Part of a small language model's weights.
Size: 8 layers, MLP 768 squared ReLU, vocabulary 757, 3.75M parameters.
Architecture: LayerNorm before each block, biases on query, key and value.
MLP neurons of a small language model. Each row is named by its layer, matrix (up: input weights; down: output weights) and neuron, and shows model dimensions 48-175. Each number is 128 + 32 x the weight over its row's rms, rounded and kept within 0 to 255. Numbers have three digits each.
After each neuron's rows, "fires before" lists the tokens most often just after its 100 highest values on Wikipedia text that the model never trained on; "fires on" lists the tokens most often at its 100 highest values on Wikipedia text that the model never trained on. A number after a token or word is its count.

L2.up270:167109111118102105147099155089095136142160159110163127130127073106138147151097165112064117092144107140136111160108227098112090174153191130130085130152121150078145129136125131115114093129089134136169107131173147137131127124152190172082153051101129153165109062118090136124110123117127108110126065135132127148135121141111154154125095120068112152064092094142136107167081168094100083072093
L2.down270:114103130100127109093158135122085102129160144117181156131120104156133152147134129200110166114153095132118070116184182135099116077062101151123151173109076136088170143070122082145117090163059170130058103177104102144088158143138123079141179160111092066183085146166205108176144132122086101158152141124132147131116167114137180103147153088159171121138139075142115194123160124171134171089142
fires before: "ion" 29, "ed" 12, "ions" 10, "ric" 7, "or" 6, " of" 6
fires on: "lect" 61, "ist" 14, "us" 13, "ct" 8

L2.up712:127169152100094140121155156094078134131145120111120133131217122183136143196115094105108082121110058090081156188125149139117118129091138109157123161134139125125158107101127110136107127106116116195156093109143088121139091162147215168144158121130180124185126117126155151046123127171144109148105109127111200103151092083107163151095147099154113111127099127063090087154180156100056128072135
L2.down712:132109190114141107117146093126070107157140161182135121148113108074123157158142130149135124185121085066110109154089139098079178143093127135165172172157159133109191147147159172130134039102096197104176073114094048201146155108106107146169115148170167104134157105155171109124110198067163082112121101104116074108127138125113122100136168081158112145110146127116160151132132164112106153117115
fires before: "ion" 19, "ed" 14, "r" 9, "ric" 8, "ions" 6, "s" 5
fires on: "lect" 58, "to" 10, "oc" 9, "ut" 6, "2" 5, "ct" 4

L2.up25:150095089138165122130115078163112145106128110175095071154138113107114096111127146205138104152101087160126095179089158084100132169135102174142142165157162141148101123175115143081148116137186126158075143094052156089135098126077128142132068164109100161139207119115150092096117110124128128131117081150129129108119145162097079128122130042113131109148149151174159155189085068130104127188191
L2.down25:131137160152141130184155166142150119194100074123215139114168131098129126161139082166156112137168105124133173099116121087097122109131085084103079079144117145137130157124130116151136069186096085095110091182132107152087199198156121120106177116154124152094105121132127138124158137088100132180075199146137095112148076117135138166213108129085164123135173059092091107142146125074125153067111
fires before: "19" 18, "2" 14, "20" 12, "1" 10, "6" 5, "9" 5
fires on: "–" 84, "ee" 6, "on" 5

L2.up443:173179186113140143120129134086131124110092110187139118117126134129151116155099148182152163077102106148134161117132187151159149074108145144107149091145199074126140120061138132174169142085126130123129114081167096108145139151128152137105113090160079129091127177121139150143157087167093190109165143167135148102127103109167102153103170082117134132119129098113103096131169141146142144120099
L2.down443:158132103102112115093152116113135152092144087169159083106110159130090170161116063101128074124102126125093126072118152110092142168131156092089138115152154103214166141153174147126134096111156081134139100127108109139148130086073188133169157114175141119125148102126134117124090111084128174193138134090099169131147111133094107135134137080164167135102133141150132157118061162162160054153163
fires before: "ia" 25, "ian" 10, "ant" 9, "as" 8, "ion" 5, "ing" 4
fires on: "ral" 25, "l" 14, "orn" 13, "ill" 10, "land" 6

L2.up292:133113134163061143132128171103157127073187080189111116129091073131152147044129136194147105108133090108124070144131124080134184123099084121114080112148174105137124119134142136126138107101134071139128129099125172101110162131069111134118106116132070108063130151090143118097148171107118159195128146102111153171091197127111167202158144091151132081146131101195102092121169135143190099169148
L2.down292:168125170068124148112114186166192167128148100143124176093130079082106158190126101143103125152124103115132139120134115117091160105133141154115152118107121158139142114117107074127137145187124091150183191124136125091119111115112159147194138125129183111127133144124088165142156102137106170122145121075147032140147120098177160133133151146102103120125088136115125094061118145153148136115124
fires before: "a" 16, "ch" 13, "k" 10, "al" 8, "," 8, "an" 6
fires on: "ion" 23, "ric" 18, "en" 16, "ad" 9, "ition" 8, "ri" 8

L2.up105:120167163073128122104062087146131162151178103082188102147144095150114162160109130102175116128173095151134162162197060147113125093054190135165189120141171081130083055132139125099139108130155129158132136164127133191117136111169138137154149135114158076149210070130097173146080144152110159124182101137108203134115143084072155131162135123084169106112123101067152136092150081140090119176101
L2.down105:090130170117139116142101100101123109191105146086105143092159079085129129134143116075155099160192166113128060130150153108162137159162088123119138100119132172119166172153073152125166045195084154129118109135075103106133081138128084115113127159105147061112113151113134113124155200110084157105099119154152093169161153138172146147110110131127135175195137112129089113083128155175104112102129
fires before: "\n" 17, " " 16, " of" 12, " 1" 7, "ed" 6, " 5" 5
fires on: " |" 64, "end" 28

L2.up204:165134112134139125132174103152123142129097176109113135205126131093084148128091226077146155129105145147101123092143096107104122161089088145133158121194104098118108107134138181159172104140199115097181103125116136076131096147210127065137058098106113139128147098090147160129121092106113094144177147153148125156135120109071124100136164163156159078141100125207125144125119144107106054201168
L2.down204:148130096125162162176174097125105115157158100120076143172119136160089128140175087185157122121111146121155084113188154117172083161141115187107089099150184095145130139092121108146122162107106098094142172139151121192182102140098171141156154139140140126187112135094094147127064097149110097147126159138136119107170120089158079148165103125147137112105166086073103097164141158133095128062123
fires before: "hn" 22, "op" 11, " de" 8, "er" 7, "h" 4
fires on: " Jo" 32, "k" 20, "ish" 15, "et" 14, "ie" 6

L2.up318:082067093153077154065155103076169138089141127155102085146180137152105136103116097096128091134103116115109140159126173186154170149182148154159157146112122157076062104136171125111152161100155105135076142091139167140170103106131150143143088190119151161148160115121064146062107189124063144086158126085126122141115101136120146127123138123171123181154101185124095075127130128131159145194146
L2.down318:136123199099149148111122092141103129154152142153103144219083158097128115098171149151121113139137121152190139141131119124127105138130091037147155157113106161045090189156143119115155136094143154108115127119214087143145169109132141145110196081140124228099177104097185089063094090136122159070074170104108142125147092167096154136172098160142148139097107128092114127067116181172155140109151
fires before: "urn" 16, "ir" 13, "ain" 13, "le" 5, "ov" 5, "am" 4
fires on: "t" 39, "m" 22, "h" 13, "qu" 10, "et" 6, "os" 4

L2.up751:130121071074188181158088163125159140120095154188099131113178145152089126123163144150048086087153105194088087151106107048112135099123143119123115133100149117125176161116157129160167082154172135140133151151171152109150121074134109099139087144160085172137111118200106135147159122163137109134116098106069111140190146176255124163130112128155165155139161148118139118172149140081124103091167
L2.down751:113114097165145169139115149134115046160143126175135130094083124147085134132067089176107113086181192064129114133147106125166120101134114099127122140127108149148137120152108105094150181117105093168145114147123073117140077103091137134176098149091102102072090208124089141156148165112121155137124129153123186092131180132095220121074066110156161151139097128162180134144132100154168130113139
fires before: "ru" 15, "ut" 11, "orn" 11, "it" 9, "over" 9
fires on: "b" 35, "st" 35, "c" 26

L2.up394:132172128135091155183150113080119093105108079137165093113096163127112156154105080139058149136166182123111165122137154138128142145137150194058068124132122164179072029116171126183190075123138162109115092138154105065121154116109118126130095056154148135106131145124169129125133070107140127131180055053152151114088097132080150071121149134170130148108196121164162141121170142151118101180129
L2.down394:086177128157107167120121119123124109123112110138090161124098074143159077142156155144157127127117129121124060104123087074165155112086165104206141110129104183168121143117136104110152161150137072198069131146110147088166094087131120098130165109095073082124141154086129161107152113134085118094102079119169159106126139150107101176133160169133181148110063149119109167122144095112108136070093
fires before: "it" 31, "ru" 15, "ar" 6
fires on: "st" 78, "m" 14

L2.up59:161175144162118087120120107165109140078106148141120147158150176130160136127128094102087160153141101137118151154097067097124090140186101150174194110136143183159194095163084224088163099094091133118132174100105128174128116140118138113111087156102111121144170126112143139158152128168125066165109073125106180110152169140082158157015103129100108140148090140115165086133133190132085142142196
L2.down59:144140156133120156130140105186114078045084153147168123138183131118148126155119152103125101163117180175160145153147111093139090088117151139168169115069127071127038157162098105160119129168113074084092137117132069087110151086055106128134088048179135156148146180195104147066145166095123134112117125127096140089166162173113176177135131174131114172107097116147101158140134091149062119115110
fires before: "am" 17, "et" 11, "in" 6, "g" 6, "ok" 5, "h" 5
fires on: "re" 27, "e" 14, "le" 12, "ru" 10

L2.up209:078102126155093183111130119099155133141096189115131149181107103139129136120151087108073147128145127096150084161118132035142178146108107158124189108114187133147121125169120120091130122199103149082121128177148125116090125117095087164149114090124170121160133121136123131075128205127093112119149081163154166121129106131084171143107078107152086151153117107090140097118150163105138119186188
L2.down209:127147145091121144124140135173130110120122203134149098121107131159128153144135159105224115206059141098202140116163128156135142158113136138145120103169128132104169126145087156160051146073115152121116159099161127152120085129165157138086161137170105150094117092102201130087115069154162125116099136112076130089127109104111135166123098173106044124112109160170138146143134127166154104125182
fires before: "am" 13, "w" 12, "urn" 11, "et" 10, "ade" 9, "ction" 7
fires on: "re" 42, "t" 21, "ig" 18, "ru" 8, "ic" 4

L2.up224:207139125133143103124121156165140134115105127214103081138154166143140182080138113141119137102128187134136136092167124117164136190162129086147118133155164121129196106178128119130159097159147115124185134162115131125136125118175102112112101107142145124099123087122135098160109095133091173128205112072119087096173114128121149119133211122120091083135051160117114154166125130103112116152110
L2.down224:127182130125107114121117091140086102215111136073124142123078161098127167132081107185123150155107112128100147077153237118075142069143116116158155104187173156100162142117178128092158106087094159077110174048139135144110140141146099076144167088138101113170136155167168153113073110095096193113116160147144131109082181135133173139106133123197162118077119177151096098093143150105126136125138
fires before: "ion" 10, "ian" 10, "b" 9, "d" 9, "ia" 9, "it" 8
fires on: "ro" 26, "ers" 13, "s" 13, "in" 11, "ent" 10, "ral" 10

L2.up88:152106161069116126100080173181147154116134123106124133139129100132086157123102147147085133057113116150145117094116196160101136126094124201130092114145148164087147137146134138105110132121139187142141146108146169146085085169173157088116092161068114165156194101168100079117098115108122156164072081122128137097137112146085135081054182121078193124085151196132132143132137083074161112132138
L2.down88:112127134147108115136183035137114110128128139088133158169125143130072083133121155128128145146178099154176115106130095150137148145114101142100182065178196160075139118082119120141120167099196181089146144147116111154125094101125048113109157150141088083159112088130131112113104078130138133095104101109187119162153122099049122089136149098074148130092149154168138165165172147069121101128151
fires before: "pe" 22, "w" 11, "c" 9, "m" 9
fires on: "ro" 63, "he" 21, "os" 14

L2.up23:145154112113114123111168158177151137047183148130117122123147113140188154135117104173146173096080109135102163105151114102112100046211114112092114143077133090158188112140142185153148125136127136076092086092157162119143108123095118065090089093186162113156132179141080131155191072170177113143151175156101150127139143175084153070097086102152118072152184093160146152110149135144135112112113
L2.down23:128100113125090097131094188158104078119176135100105072122036138206127144099123107120122136107094165087146171135132176105091166087098154112120104120216111109109088135139084138101165099155131114039063111119137126139162129166141123084142150129159104152133114154122117127141192113170097145135114202126117137088131093200126150117153134116133162120192153199095132139126177045122132171131079
fires before: "on" 22, "un" 16, "iss" 15, "and" 14, "it" 9, "em" 6
fires on: "m" 43, " comm" 41, "r" 8, "ost" 5

L2.up141:115122202168167080077140152138136136143124149095135050187203148178128141121139130130150103134144192084164105172095151091145126128163115137113148113098097096106162133112135185119157112105122117111091144112154117142143092160146139122117121112099097144105101155157118138117137120164118087135190098090081141163196155136119147134158162077131105131126161123148148060156099050182093192177170
L2.down141:126119149149095075142161114087175059119112183137109158113100133109096170094139184157202147144149167118166108089165144123097124061083074108080120170137104118115135132095070129114109186122151100128187176128145169124203171160128127121180123155124165157150094057121134143099128177085100091142103104089174090150116133104131163142132139100169106165177118096084186090130121138099158114187120
fires before: "s" 44, "g" 10, "ce" 4
fires on: "ran" 58, " Mar" 26, "te" 5, "her" 4, "ra" 4

L2.up447:139168125112117114176180092164125167131135186117088138159100162163054151185177138171131158117111198119167137114177100167104134128139125159163120133094105094122064120117188141110114142091069139106139120115116088129167124077138177102156175115133137152181144131173098117195182117183154119178127116111203168096132088164127126176134096147164089117140114156109180159120159174146116134162084
L2.down447:182155152086107161118164126140132073161151073148157223183091135144082199172156111073110074145111130167136056121135113125151161185116079173084065126122098150154122126156071176100136149148117105172140077128164135101114166134099165101153096073110142154113164100135111117093063120114097081143150104123142134126140100094146102195156120147117113157113137143125089100155152171144195087170105
fires before: "e" 26, "ed" 15, "et" 7, "ing" 7, "ey" 6
fires on: " us" 39, "ik" 14, "us" 10, "ess" 5, "ack" 5

L2.up703:099173195154143178100143091104120152141141159074086081103134099126142086134092191124132105115144138156084225091134102155080161128118131177169086145098145177203176121113123125147145189107109086111141112111095199094127068118162102152091110203123104163052104138120186102147135109131149095106087132165150086095143119168056132125137075109121158118121159100147148160097079122147125097126151
L2.down703:117151131113113103130080137137089132161109147146185165154081170160077137071143158149032108138170128118156136185197116138150112142105110123163149130134087105133138172147134167097118114139111150078146138157147127171144097121082116143100094092121119170169141121089133107098062120066110172124167142135128066085167100083120120144154118146135201109132196106119160150109123175085104154113161
fires before: "ul" 18, "ron" 10, "on" 6, "id" 6, "h" 5, "r" 5
fires on: "a" 55, "ad" 45

L2.up275:159145147132142194093156124192167115149159129128054138169154104082139121164134160120130075129131156121101079166174084158128095176155135142106190130115091135154158050135173112147132139129137164053062121085130180110167136061123125183075159113130162137124131033104077140099140171088122118107148073104171104101219157184125161120138147115137112098066133161130139101186172213099144148109129
L2.down275:096099155148122086107156112151132110086084162165127178145136111127126105167144114189150138070116138106096113111168096131138187143069144152202093117159158120133096118131077080105141099161117155123073162113140146142163062100095097071121088096106140119140155134103091152134173174167077162118083127146130166144138138191126092149185175192162150078087180161125095124150129153143079100105125
fires before: "ec" 14, "p" 13, "t" 10, "per" 8, "pr" 8, "ist" 8
fires on: " ex" 91, "x" 9